MLP neurons of a small language model. Each row is named by its layer, matrix (gate and up: input weights) and neuron, and shows model dimensions 224-319. Each number is 500 + 40 x the weight over its row's rms, rounded and kept within 0 to 999. Numbers have three digits each. A neuron's up and down rows have the sign that makes its largest values positive.
A block is one neuron, or neurons of one layer that tend to fire together. After each block is what it responds to, as a language model described it from the Wikipedia text at the highest values.

L11.gate22:523535444546506441480408510455507504478510516537489528479459454482508519535448445452526576547414483497563583504467500515567492474562426527479565548528501470519511516475442450542496409534509493537517542493490589454483461410472510514525446490503498484491442493469571472451464524449530491505
L11.up22:547516523501441478480507528475522534509466522506470481492518432499498518460566551429501480549458470609490444470500467494534527492506497451569475557483541549472492598505524481600521533551494518487439489453492496591486410496613480504517541435540501502500523497492492473544539485480514456497
The ater in paternal/maternal plus title or role words before names or places, such as Fort, Brigadier, President, delegate, Inspector.

L2.gate111:448518483519458495584477461476481546553549487478515462507455492514468459477464495471544501507568586539523539504509424508561533520486480550560519519490526447500489545506531428526495618494473546470441466450459522540519540556481529558519425540544581503565545457523557482444504483478514479422
L2.up111:453573465558462494549538524457534526560532507405547496548423482562444451474462504460536484513514525480476540460510452518534542483487489550482501487525507503489575509487505510490496605508482544480456451450460503554523535520462490568487462494541552472496445481554543492424497477508459492469
L2.gate159:534470473584552475500402544517490534561521489468483476520487517423453528489490479485515489552478469423553558458575397502509446488548498485517500506533473511486499579563506493527546505528530489460464504493481477529515522473541468486475491503552549570472545496501493521430531527505542553514
L2.up159:555510458491514530516450483457548480514525490548472397522471483495490574537497450463496498488507427410500520531523473541467523534466486553490505495517522468492524548547525525525523501610487493449506467445492466528478533475554419498457453468523511559519559434538529510540475452555555512483
L2.gate182:497499459542548514475480495487482533487419480459532459520492561499453474478525556512417444488468382518523484483440496577506561580429473444526483446529533457521451515546456435453539491530594537547539516445435464501550506515454462543518485513535506506509568465507523458435444472535521520542
L2.up182:464509456512511480460427484458458525497460462470509443521438508510515430494544565480420467462441416512593453565500444535523594528436517469530526431547503442527439550548444419440529513533576576528490473507453520520553426556519508554550506509491486445521541502539492483470460502484550524461
L2.gate188:504440469516447493468545488502415486511598492577519440539443462505484535503565519429522470448490549471459479489463509517590573448489482526454508464486538498492463481485524457453450510539505472509497568495460520524483532550511520452517534487570525566597530529459536536516464455483477525423
L2.up188:475460450527472496542567508523470492471531473483547504525477487547496561464562520455497436536540530438436466507415480489605554490463489499478448459510559557498473499547531422469465494492488526517501502499438471575460549537485558492468532561501510575537513491465515489486505535486503520416
L2.gate201:493479500498602512507390475491475525551563473509542467459484507530460498480514465519467519492462484527463533491588435539503480486528527459497442489493543590529517485476454491412515486488547545503515492494490490494462449460470481460444444452520459560564535496518549550507498489493604569494
L2.up201:549495516525597498435383492512489542509577498450484483452501468580439550494494461491527523508436502565436511499609468509497431499536504499551440469480572570509554464470553518459511455475519497517548499523506515478437504467479459525447514465526488504520536474478465493524575503544512537495
L2.gate244:544479513520551484451491516450450499478503533498493450457461505510465614443466555501576476533528512405504492407448527545524491487552499464511489541490574498543499514553449509460529500440489482540416488558468478486565473471483479495527529520474452465556539434532578525540522464450474481404
L2.up244:522471444483472527448454511394505498467542446469466528521555490474557530525459527507505467558443463480466499494415478525551483552500473495531492478472567449450487542491442499496538483473534515594474456493516507456567499513494421466576435452525473488529503442622502539479528559527517520461
L2.gate249:485542433537493526464512510470497511523483493523496453427544515482451535584464523534476475442475519515529445516553546464545474455475428447493426454468551439594576436527459507483452471576538500486539450489508464545535513514491487490487540516539465469525503524488534445496477526499460487454
L2.up249:573477481564502482523443489453510545490466450557450481517430475522510515525565514506489502481514512530547537530502563494486495521443457521487497502514450567446456552474477474538460535526480514530446540569512451546540508459445496532404488501523475553436552498442520487436482519519390540517
L2.gate318:518522428484534482526446453490547531478512591470504513504503574429499527557524450510546531440618537463516504482491515553498524443441475533505482501513498461567484575527560550444419499480538480550360498481508502480527498457524500480469484501483530508538491517569466474537459477546491503454
L2.up318:450534484464579565523475467479489520498488555539515489516481560497485496502540501536549515498567525532464499469487512548495501484431422472439509509548549455528419598529583575496437517521485416489455460478509522454484542570516486578508457518513625420539430563489493489523437487536505522474
L2.gate334:567473540478544497517480469487526481503557489596482447496464465506575545505536463553474486530493478423498548505475491509504535459577524464470516510515509573487419481429442530565402555563560426461504481453517499545521456483516511495456612539543560449517478487525518566496532503455457544517
L2.up334:538479563524517510554488475520500479462554453587457482427546472477565492464510499564499499477483456436502459492487486471519559516542494429461490524483462563470452492438486528563424520538542425480494478458505468527490434469489540499478577534542566495522522478543523577541512481431491585506
L2.gate358:452480493456536526535464545534477615528547536508510467502458529518569461420587508553573499463541502548491464495498551555511559438474471466466504504459477554505462488485485545462491451551469544469564474563511444574424448454519483546498507467438543513529535539508491568455451508500565520450
L2.up358:439458469470599496485483509476467491558523552541501478508504495483483457480586524506499518474508576543510427483532548535525533507492385508476437456484531480528508490516495512481458422537456516484500497539487473422445489397577539540470542485486477471531560454548448499503496541496530512463
L2.gate367:530462484563466520484450506498447519497522451527449494587509550485519513474458447502513442420500532474455438524473563523520405521503462455550556487487497550499548466532546495499511495552461539518511486563508511485458518503481498525430506491482518463506449514494540479520467542579480593531
L2.up367:513443476544515523472489513532475485499543521502436464542453514456489469475478432477528399439523550494437445496479548518515456482474497475546521488453473542466550466545549453513551520535487504466564500546463522473472541475529461520485492486463554493508448532530544482543480527528507610517
L2.gate432:524439494517443524524463486490401531581511499443524456502608521469511505478465488490479472514535481432512520602457537484547437499517475475461435539519530503502468569488503512506524558559475486510444537538526554470474421552450553586510488489498521530534534429490553539568487493530511519511
L2.up432:452471435561416557511483514516429551559482494435550471513600503490518560467490493399501507531504467493507509618493556415540425486456442503492438475479525502490513583526492521503498501560551408534472489553516516489500435500479518612503528504518516507482554436493583529577483474475443526494
L2.gate474:584415538505551520583481501482453492439523496488579535492464535490459496448486476509513496462557460552477524492511498484484451534542488569573456505527485562452471405478584444410505475504487582452427554452453492531464495458611501441479526489510465527571585492523420534454505508451518540524
L2.up474:536554495520528484532554551450497505483493515469527532481446487526500563503493479448515567518496497515434509477491477496493469514520517495495488484443458523504533522497488484469447483541449504426456539509550467442472457458504528474464521546521488467549523495567460565433472493473474536518
L2.gate486:491438522470541564512504539478384512551492477430455511559508482487500466468474479551576507493534482504553490555395517527575507525470481451583524487512487512535577514567514495542431401561528500538476491490489604519524498447539427486512500486496507527502492502478504493390526469462458521540
L2.up486:412509484559472479523492417477520500510548424490512435508370539468519539423530489540520506472562485517521503513482509470523531411457518501557525450453542484537490504452498520493451550468553451519439481502461567498487557546510482584456540482507482484510469433600503541518452500501475491505
L2.gate512:479478446494516477537436457494531514467463473525538522520516487463503439498517582508468454559440544527407494556512524478537587510450523478469472383575490543465466445483528495581486397561506479524494551492513420503492547429511539523518524507491494503494509513540446508515499427529494520480
L2.up512:432554493452546462562459479482511485505501535477556498548470438560478410447510553469508472600521540517430540534510530437492477479412465420515454436521514549464482482504556486568446447455481523468524494506445478492502540481503496599500523456512452488467445427571463516516562532459487509483
L2.gate633:498481541471571501493490482509508528516454440485528415541568477533460521532497467509469468508546459427379550476487539474498489528498514476480476502513453493558514491502485474470501371507536446517437469479455478508481447549547502534495463514527549459546450468478546552495512446453528484555
L2.up633:477448534470527467498510477510527504494448467440510490580574514511446514591560489460447514584474456472427565506500534467483474497495495466531504508539489484537512451490448506486481409476531422521448480477426514508496500531549485517499473593539564422533427490486550603493490506424535451588
Fires on place names, most often York after New, plus states, countries, world and a few mid-word pieces like Suzuki's uz.

L2.gate40:476477486496496491510450502475492515397523533496437520515525604470469524468577491523519457516443502506511542562520470483532572515588557535459414475526523548522577463451446471522530514490464443486510493478469461522358445548426509470505504519521516486511481536478472490560405477537508509476
L2.up40:530492481447452377513424477548478506462481465459500523528480513442455570528537453462553551528582513412480509485461520470487551450540497560462500432544587493514501585513530448582503515516491512541456502526454510542514520550539481522483539497509472524527479488513515472523473494496486488480
L2.gate71:515493536512456419546488491445494498559490551590465565505587576486488464544518481491544525476482456490530566526558447529538500483471535574448499458457508575593583475478492497485532480492504522402551529469506523465502442498578470516533538456508478469532532518563520469475470510573552486493
L2.up71:536521500483377540517439546452526488485484472598485482463532534446532499485531487462550568465495487517538516483490485437511448516541483533511467578412540576520507463447488455440539441567516504459487505499432586464495511552512608478527433497532509562540464508504517513512502466492481557523
L2.gate79:469476489569525466476501527475511535495528502514470510497530506472510414486504504540549493537471544513494535485566450432459520475522486540530506472474516545562491459520508483505548506529486528488481505498443501477562549521514565540470440575537527485511539545513541451529476463523466513468
L2.up79:433531507525567559468492555543526446565549532480463449516468453527557382510534522541464508473434521462501543447520453545451528521549511518514547500488448504462459516548446500437510568571469414491486521425468544434594504469521551538504493478520501480552465515575497493501489492496537577544
L2.gate107:444556523466555516483550523498480460510470485476453533472482546479444455514530437548484527549527492570487498498417430468427455478556622463465558470445572447519482512452495459505519449492497509513542476488528549488513533525454503485509521514496476442509481522511486526461553536437486417452
L2.up107:442564496464579498441574526508529452476479476492475500509459579527481468471537444529491517580513500550492525514464455475487481490525584462460566447468554480520468518459478478510557451520508518493504466475525543472525480533508513473507512550490500427539492503493527514434547541465459449465
L2.gate118:495496574559532473486467542499520453529524471542432455464455464459542529573482490510467583464515532542459514533456494445455593450513555509546506503455438454506492512452483424487468504555485485521499518511498554524472494433502478495551473468547502465526465435562524457491435477475518547549
L2.up118:455513559558535431547467586516545427563522471538507493432489453443541519578455496468498564496501512537452513585438537445464551415508546497527519483456429512519508514448494438502495516519485478500507532500463509510458513463505496499493518429608503443492438476520467432533445490505492544576
L2.gate194:508453516463493437467524492457456458568467524425498475489517498484530496550477478482509502465530524509489512488449533505513521633515497544512463530471560544495481510524446471526534525474459484485542504499461451433476518510476493505546540508483401501557487509474479533482438407525473492544
L2.up194:499457530485491486458477529537517492485500469461474485506514450481566484477591535528494514489509511495484481477536510448487470547473405528494508571452547587489438609527480493529493470537491465453516453496448523413528464584450498581556536447488441405511491504495477525504507468517458524502
L2.gate217:554522607492481473439471522494509469556504475500563491548511417511474510522473477531433525478603480570454469473556488437491473528582552480520512541498488490522431487468470532538531502554515508430480523535485523564517432491472467478556518508550563571547427456495554550451534566502549484564
L2.up217:466566508462451564474514508556518474487533529520565446477539476471524543510482470510465520522494549451400454446535426564514487410479489496411508562515524447517519493443515473528555438545483482485499505527553404499530449459475481464488431466453573556507453505539447489511540515474446574519
L2.gate413:441481477483519532572408566526508531469494479539461445480463455479541492511494492542530523483532556432459520496430491505445489512527493530485578504455492557534530587553512577451546564565462455482528494465468450528464519530522460478482506444524550501493562507485491496489499475508539519526
L2.up413:441437536517479481539395569506516535509541527530512519448504494552455515482535537543532518484482562453480527524447483518534526541525491476453548475455547542547579563529497587413530542563526406477531469456479468512488531513501534506516478425549593512564556479472515493505514461511563539491
L2.gate425:504522471533494511509411529455489530545457509465458531416464426472474517483506491487493584440486427535459487501501448447455550508447510492581473462522513491482446495512459495427447506477490527441515456520473554514521571477511522421492576482529457581474475565499453445579501467413514504579
L2.up425:498481495474419478557487533468492489505531518553430487501534465486444465503566487415545527515556469520470497503561465445615400457517476511520510508549488537470446511528522566489526519437465462476512454504495522463450519518491545436505529498486538491545506569463532481537499507454497531419
L2.gate464:470487550448477442466436527497547518546469481522459488506537490534499545496517456485465537573444609453464470492587526512476561516455528461458529497496544512477506577471505561439462553516522464496558528440450492494501509459478514468460508479503478465546585490477536490482549468498557534473
L2.up464:503510503466464493531428462506521470498532466508559512556501499535513571530503531544527502526477490510549493473519501469523472481485475465495507495455525479480545518470524473412512511569603415537452447477510513514429513513574485494493532478489538429546517502471536478507455490528480476451
L2.gate470:470521547511488494395477481534545548486483530542454449437474539504453547467579439429497569467504547468486494409509478523498538523565552501497482527554497488414461462497524464509514495500474545471485548545487423485520505547443519522495495483498590548573541485525468565461485474417509500445
L2.up470:452560544497453532465463493508511502495550519481482481448447531432523484427507471537523515515472548464438558413536463540478511518531503517467485565511559524491420494516475500473525464514519523479474528553493414437584547460529602509461438432540611519515556503536423566445508474475483519540
L2.gate476:498513493536490421420428524511479483551520501563496544477510521461529642568460501540518547491483464433511447493518456570559503511535525549436493514532536473523536433515502484485513504520438488517468533482552448436508514451536535517449558487551482520582494557448536421485544551428444535476
L2.up476:486548497525432466473427465522504440575455527521475513579522492475501550499478532499492533498474537461544519468549436448516505530476459474484509529501537512555515444473503481506479430524535422468494545457496491502523448513501559573492581474564449546574520494503577417475518529514498471512
L2.gate477:471494540575494464544453493588532488444451489503457562472531558524493496429444415491495504465515498472557512438455516591490552467557510519509484565508522524520487489446508529517511523476454482467495515561489484505534414491556494559518481503461436457538508529421471552459503564456516513534
L2.up477:469538538452504468511464548501529526544500479503481505440528437471480530541535463536510507478476519430484544510498542578495510455528538456487426492543470502448524535499525495549511490456450478414457477547479467532545461447533492486495540539440442567496464512592478496565540476499492490467
L2.gate487:486503507520472468524451514471473479467481483531464561419479490422442489469502468546470468442556429524453541502512502494527494572555493554545497502511529515546453510492460461546567396508560564517532493479453506419510463525560488545534490550480581522562525535395478517497514495489452474539
L2.up487:429524538478461492531458505479464436461509520552452598417558545443407551480496522563539464452546465511450508546477444499521474454488542503505476445447518491536466496479464471555575381501490556537465475539503538437490464544596471568502502548500585548525490496466482527533466491414498537530
L2.gate506:494460594563494526502415473493524519547497482549521532535471497478466464456436486542461452477460496461432528495515536487558514472486500452456491509497515501543537524530535512563468420487525497488419568538528471512501455520481548438484463501516569520506520506508439480576543435555540530446
L2.up506:444527568517469537507417503524515492575535485532575507506499483494483491471512464516449488514488500501458504459501547445528459457464509436472492451481497570520514494568548502573479441460532495494410519579507513547447508545478570474512438485511564493491517525502461474551461440572508562479
L2.gate555:495518551569512511449490515476526495513513479555421460479562527477505586463507561512526455423574449501443447476457505462494433499536526462500469426460494511507531543505414526488548468528468541489552471543512507475466474573440496487520485527565554522507534477495503539461543460476559488498
L2.up555:457527513594522454496472519493550489489537502403517557469467492458436541432466427503512483519509537518539442444485546507535464401546537494466443517428546472482542439556473509509479462533525466511532398424535504454515525477519418498479482539463509536407478528442532520461403511524567529462
Head nouns of titles and institution names, often the last word-piece of a multi-word name, such as Prime Minister, City Council, Credit Union.

L8.gate116:510537492525476543518512520509472523510483471492420441474508371532487422550505483516534479512517491523518527444552457428460508484534499473543500536574461535490490501434464464462560471526463505460418574544492447496505459556551498511519468572516511470515480466553449474483508509510474509484
L8.up116:488523455521482480508551515461550505424524462518452492450491399525511546434531500504508417505543536477517493451482479494554446493496482457511489503486501512469541516524502464397519497577501434557499521488507424481515445515488500547536530484448507506454566540449525497516543538554499530554
L8.gate154:483482470540474520474564517464451539483506598470490493590515588484460464538544465567497477482497460497521582439455501458610530539593473540509488534591520591470495543492490545508437516499618528495468519557453509537547556472513479543475419538543484478556444472453485559485540491499464393511
L8.up154:535477439471493533481520418506519473438536499536553427473528410487482508488581512454468537454514527469485439535506431485495501493517465558533511560582569478517532459411469458555522544478524453447530508517571491458466470530472513540503487498427477553473504553471509459460452537504451497446
L8.gate158:541521475526494530542459510516488509465462554575463483543493450487514457530516459487454499525430502539448517455477500463491499495509467525486595555538449562518476509399498462510487453575546463465502529549457475459508476511444506508496444526539502527524521448482508436518561595547462561530
L8.up158:520529460553498496541389512449472504574524534522508463502463458501487504478490464441532462520481481486428477480543524425475420514559535536527482485609491578540554452502472428515471533508480489477450481491471543526509503511454466519546435501527434462524479439457500462506448578519482494408
L8.gate510:541519450551490442487541564454545507539489540518512465428480494487470435451490498507440530515467409510515516485562511465542448492466527522553479438493463521410529516496567475547541467582492517473539520508466534523576535505524494480488417473445459479497449523436484494482444535413454474513
L8.up510:542551481474497523507516506477481528508521546442491479448495495464478497496594477533523580495423444490492562495597451529582489518482437547447507496497508518483532504497504496504520464556575485478491595474522522482603440531518553548482471536479478468523466467498466471502547533575510481507
Final token of a person's occupation, title or role, often before a name, such as pitcher, organist, businessman, councillor, quarterback, researchers.

L8.gate112:484502513523476489491565525467489541444533455508486469553522452511522504500501545537541496507511509459552474506533496484514509511516487476494514425486530560516519468522456523564508495513525560489549540543478534445503439525529552550501538524505430522533543514501561547449427483517481528498
L8.up112:524558491506486495502553559488563493546427494493546551533541438543492536518451443499467449483459535468513489506528481499433552569521550488579509473493472544479472438515419504555540584515502511451499519524409562480588429525532573542485507493517519506501554485585510483447528485560514538425
L8.gate326:521465472512456442486535439471527433527529526411434469503590458567521558481424563491510448513505450440545524436526463496504464511503516513534454543411487555544492479515402485530524541536486499559493508442483502544467486525592566488496471538431554541499550491549470527468578496506506445513
L8.up326:493450509461531474511535542502557509533463481548544527456570528530440461450509526481485466468472521458493535542447446512514450452458523546507540478523544418475466561522554523503463566573527491558493473454477502537468443472525496515458446481535455523432507468505529570500501548466481492445
L8.gate397:541490475474422526468525542479558485448579532473451453522516427492509461440492476562483407373484456522514513489521479488518505554472541503504530442512512503491460483589488493457600543454469510491590570459529464498498465476435532494499529609543477543576496452509559535444520488522551409504
L8.up397:450484487512470516503459434549507513545551491497485468462527473516560525580463512525478471516537415460484516497518474471528474459478571508585530446490493530533431493529432543482500533490498425503580481544540510523554442508526530506455472549556554575506518470499520410484465498516491491489
L8.gate409:526584469480443431455497500549479487468554466464444435507497481466517428500550492513537532465465447517397483519441552504464512528532470521465578567485472448397464545503423536473515466466465477610484486467436456523454530547494578502489495520550448504503477553470419472486475550498488469503
L8.up409:532453510577467586521460504570548538557520566494469602491562446530522552509587533502524497456496485574500461420482490541525544444437425500566472508508534496497500472535453485503525529512480509533539551489582472546510503443484417496472535473512408568493474506563483541465510452456466500484
Tokens inside a person's full name just before the surname, mostly the period after a middle initial (William J. Rouhana, Paul J. Cavanaugh), also first-name fragments (Rich-ard, Col-in).

L11.gate45:459494482475546521539561469532510552507509440486440510432487536473549523526450478573586513519485490498494518492573404539468520495498585489513563559368484477516478444493483537355540505613554465517509524469516498525487458518507577498451468481537550486534437524489495561432461494498487499451
L11.up45:452435522488467500461526502410526468538513438467560574509492448529539494517427434439535586511505519504478494561531489407522513416486497451556510507464481550567559506466531511469497502531455522511417470469525501517447453457504583438523522494514505553473504525536491480475493456508478503488
First names (or their word pieces) right before a surname, mostly in tables, credits and name lists: John, Richard, Jack; also some list commas.

L8.gate25:553560543542472465486499488549463450547509483425569518487370449456484491552556519466430490525507498536498530490496476480548512405494507521490458488445532472571558567477517503489543560479520498483502535557520513485524515472559495486536520514402578561489493486494460554446461451508490464482
L8.up25:510544483457535457519536442574499529518461491430544484432486562428445474472512444442467484563547529497390480466474529560509442490545513563476515534510448469485493478486475487485509487479505501512495435527445452530445491548564471514535661492499512489511520482523459516476500452537483568547
L8.gate200:481498473511491462549513512533485460470489477472446506506523553465521559508430539533448475514478415505538492530539426502543440469519427462558542517499499531461482531423482554529466563533514521488520552492419524509490509511454477486560506478507560526474496494378522531492445442548482495491
L8.up200:505498484460481478439525553496461495505545480565467428511516531476522558471505494486489498458503463575516485543507452489534527485410535437537526510514487412533502543526545484482506524480543530420486507425540485577578534425541501468522509455497474452450526518506455492513508456557524485464
L8.gate267:521443535523438530573489454481508541494482467534553454541514516459565485495547507561549458527452529499526521499511476423521538447411434481577468502512556523542509470501486544470497523529583510458525535531534435513533508479507489497492531537537492539490520471542473462461608516444597461460
L8.up267:517433509539496575508471479478466529525490514532548438507566448441519490549469510470502548465521506457484600539413529461570523474460546538505511494495559485520464462477506567508460482503541525505457517575575548522468477458482479508514490498524500550477543505437509544537462519452537434465
L8.gate465:423488495540563520486560552556464480493498476458494488540473498520532510480471489431443501514518512527510482484569460514548599441513488482538517485493505481456464534517537501487460515534524451530523525489531543570455507466473531511519495522510517470412508489463444497488544499389515501450
L8.up465:474510515476506529521561540457479524496511567485470625509535517474451590513532469538534463464446465533489542499517475589428544496464472477480491497481533491479551458489546497569524481505588543489536485518446519433476567512495542533495571513411543527495568530498494556479543516508512505479
Country names, abbreviations and nationality adjectives used as modifiers before a noun, such as U.S., American, South (African), Russian and UK; weaker on scattered word pieces.

L11.gate147:541541513496481530486501494508510475526550535491512521495486574463437538514543502557525530510490465501471462512429476553546438517489530441569523450490512543455477580537516530622511508493498526478459449464534421512484473483508441462485416529560487465501525445478442442528502509508507572458
L11.up147:520477562455474551575479505485491493523471563517513500501469557506490445470493493453499433553441456508492495483398470450529480525468533530492500456536514531510475561619499535502523451448435465477559477464468370519530470436488527495461447524602486373490469468557527454426571470482485537517
Country names ending place phrases, as in Tokyo, Japan or Beijing, China, often in table cells; also word-pieces inside Asian personal names (Jia, Hsiao, Kazuko).

L2.gate31:501515438453489552518550472487474506483529487572445564523453471482512459558493506481517425424529451503410546533456443488516514475457448589495487495500477486473474485510498442458530521534473522528529574488449532441498527481604504536478487550488506485578542464445481504507557468503516531505
L2.up31:502530416460522482480512518460514486489526509496489514504494507481489524554484482514473491416504439501448527567533412509529549505472430550515581519548457533462479536487497480529511495512450529539541541540477566435518523453563461559458527529507501475531533515516530503491551517489425499499
L2.gate37:514522447482479507476542551418524534483467448470502455546517513537544504489498555550503488417504477491491476591485436453516478551443529434498508542499499488491459479509579495476562479564497500543575583496432475482503521498556556472479490460559478512515485493464500491527516468467470505564
L2.up37:572525495524545535406449521470464502585553509524519439599467502551539442466473470515523466534541516520398487473466458449460540486513472481379566529482457505458538442505487471476551522521488505530545505523484479417495433486493543508469499463499487475534460448566554534454556438543480534584
L2.gate48:405538481499477488508502510474529476580465479447500495472437490609514508543525494499586584484521527498465480512487494492472467527504513496488519527527530392423525517554493512455487559528462551534462456494452526431469498533501507556493521500525438514510491514517480474523458518466522566526
L2.up48:472530500450484520506525471433566488520540512443552530527523494550504533560493533467522520487555551521469524501480485469553489502496445503473546576522496426456543471546513577465457541456490549513490496487464498524548449483528477461551573497494465531531432468517499461501469509500413533472
L2.gate90:540487472496509522506460473568524500523520498476445520536485517542525547496495556551537456531455559476425524480478513440478471499499567547550545527546503526487449491490409481522504486463526582522508502485494427417477467530532599459515446485518538472486436513568472480486493488492452510513
L2.up90:518488493463489528518457459534582515462472538417450473505513579443463515512493560475561425509438497473506478494453520469472532546490532480453513455591462530533469495482462559561546489494453549539523606529462497446461500515554511491556471488548536449467545510547476476556504483583472546502
L2.gate134:485543457491491488527516515534516454544496513516461527453502392498478531467472526443599545493573483447467551532565551510541489457567536518530513489465545477452476535477500491524539482509390546453513460533512529513475489475453511490501520525521482459499415529476566519582450505447471487525
L2.up134:468530490496423485499520517506527471564550485497507434508528490508496455560436439503525486545543471467486588513425532495440508495517510523420516506568450493573557461486504549405577547519496491460489502483443569545521482541482459439481517448409449497480502483528552478537524489564559499434
L2.gate203:530489536538405491486472503512534482502502514498469436490503496468435516534538508483465444499479407513582467476511543545481533459572468479570526539512529575581489458526442467520495466501497501452566527557491458454507510547542465483515508528516469523524543498441504478422462477475479554550
L2.up203:554450455499412519491520495488466440508450513505459457517506480515553465490518485474505551454567538555435527515503500534486481491497528583534568562572536593467576468524375573451565475539504462541467477522479491518479478518546548542457466466486436460548444520517498469456512561518526499490
L2.gate348:462434510528502469562533492426485459496454535466508504456556520510481435506480521454500465488477503518545482488404499480488516524524533469516511525575471620487454513589541481424518461437510520453598480472569553507590528435489492467458474501494520478455514513488522480518479590497527524440
L2.up348:453402560522495462554451523455541546536500557406529446422540558462489436545501551467548516425495499491511519500527524483532541512480487500560449429565538589500521505516571529492473525447470487455542512497541490492498541521481436536523487494493531487526490492503570465520446451420541509422
L2.gate349:416455471508538481600514518482524562526549470538524483481504482477568468513452470501555520477565462497509530391520443582479485459494507446586480515467507496499592480451549572536520515451552499522464553531426580532482404460502501477504488594442486521570528573465472477509437551549471459505
L2.up349:456474434508524488526527532478506605494575530531486493499482485447609442520470460519566544471554509521508539412557531507510534478438462491547502503436467554508593476525509522512572482453493478565454488530530557546571440479427506473531501559466511553498503589447452458578455504577523480549
L2.gate357:474481513495486506464507464537509422536479474552542475518550532489494536612484486512440499456482402463530536499527474529450479481495560420550503512494486621520476526490414549473480500542517441483450580529481471565539558464523530501567505492460529581567501418490493457510448589539513523455
L2.up357:472478474454491480479464510490460498454518515524539460420532483517540511452454559453463468533545477476562517527456477484469524417467534428506561457505487515497515547509484501514509497545427500425475513514490642514541495551547547536490473549544479484434534462464570452497459501443547487464
L2.gate495:513507521507494486409460490557453486459499543519557490519411487589497559538506556522465507427469582564549511526513553511501481478517465523516549523531487568497501496543527483438503501535475497485509559468513493552444511454518472491543451516489449454517472503541512515494507476424558466476
L2.up495:495521529539523473477455485539539527427472544485583538533417510593460511484455524517468488441454569503585482554508561546485437503490486523514516489563491581510528543469613506402528433487535505481495486484483444489485491472507465563576492524582508462530450456501487511466513472432501527474
L2.gate514:498501525436431420496525540446545470554562509542559486518500474472501455457507523496499497519485460452519482571532525463465497455543553383515524529504512432504503578505549453512509489493518515438491481521508549517456391536511548554481477494467521501558549426514517513529531530486560521452
L2.up514:432485435495492403521512540499511501546536520539530457553511440475525503474567492463566496502487486504493487568514468445447476447532518361551495534504466465493502538542540422477508442512498539515470515491472561565511429552490517579455495498470459485517503455550535459582556544459529563500
L2.gate539:498446563513577425397546490533467515494496487561433469510505527531530491526492416547439496520583478432518509498438570443505530439507508532531500454522517507420463526505510517470459450469440581531467458514479510460496449577467497464487492568564574508578520514504483466528528557483592542499
L2.up539:480483495543564495418502474509538530489540569488466439562449482538485495518558585459526455479495480516469515511538489454504546508541494522473555389504478565522540471532504535475495464534537502511576433494502369548541462543510507473458558552512490439478546538492562486487517531520500500540
L2.gate559:403515552585496516521519441509462477491476457520509436432600512475567423541423533547510538542467518476459586554503547543523472471503590507572524493469513491540565485503444526436538444471550502439547428508508481460488469510468501573512533410479500430529552526535464487572475526497479510529
L2.up559:465554492550494496507504526457464498514493505492458478433555511502510463513514464486466529498446555413474534541506443502483443495485499456555457476428495497533548509491459464448503480438483440437537526524538547534490451480444502499579463435513533512588526484537484503520515488501442481451
L2.gate568:484497505507448460542495478481578469570500539459507447460516516438455430542554530524455525465502514528517446502493446459562473499515550556509488516551485500437487503468478467498422498526443451457581517478436445558499462502511505506501454484511473489452472510385452478465502511496530440490
L2.up568:450467449509422483574499545551491494529510530463559410501545448503454460509505532491477504493518507519508482433485530543547495497513549491516557495502478561487472536587567464506474558537478486515517518552496512516466510495476519542451468555485501516485442561406474452503541533503463485513
L2.gate570:488497524548511468498516581496465472477441468477461453456394460496550565510483512566564553470534494523520480488489521527536522470512474445461447453523464456554460552485479522533475493389573467556498501517508487479559471614482488508491451557456535491470452522470491565483457558421538512432
L2.up570:462482500412462416468474499550499510574515452471489558513526533559457545461550456487429518494563512450526544511533485587537461504481558510493491445548475477440515543445442492523515501512466551478524486485519509564560504555535466465516449529498499502522493519531526491500472507489542528438
L2.gate595:657469528497512453577490357455501460563471549434461502487466451429474453626488479496490468527461498522539491533538436483535492538533550539438589494380510518503454510474479513480512476496462479543477538504475472520515557554494515558511565517446529497450465529509504443495545530468502490471
L2.up595:491508562538485518503415577484468453481488516421533513481541446552450508404563489553453549518415499441496503537439473477438540539559491455507515495512478548447517459488456605425436488469513482576522504491572513505449554465492545561471457496471490492495539505467535411514453472468529535500
Common given names opening a full person name (John, Joseph, Paul), often in tables or after prepositions; also first pieces of longer words (sim-ilar, Pop-ular, Hart-son).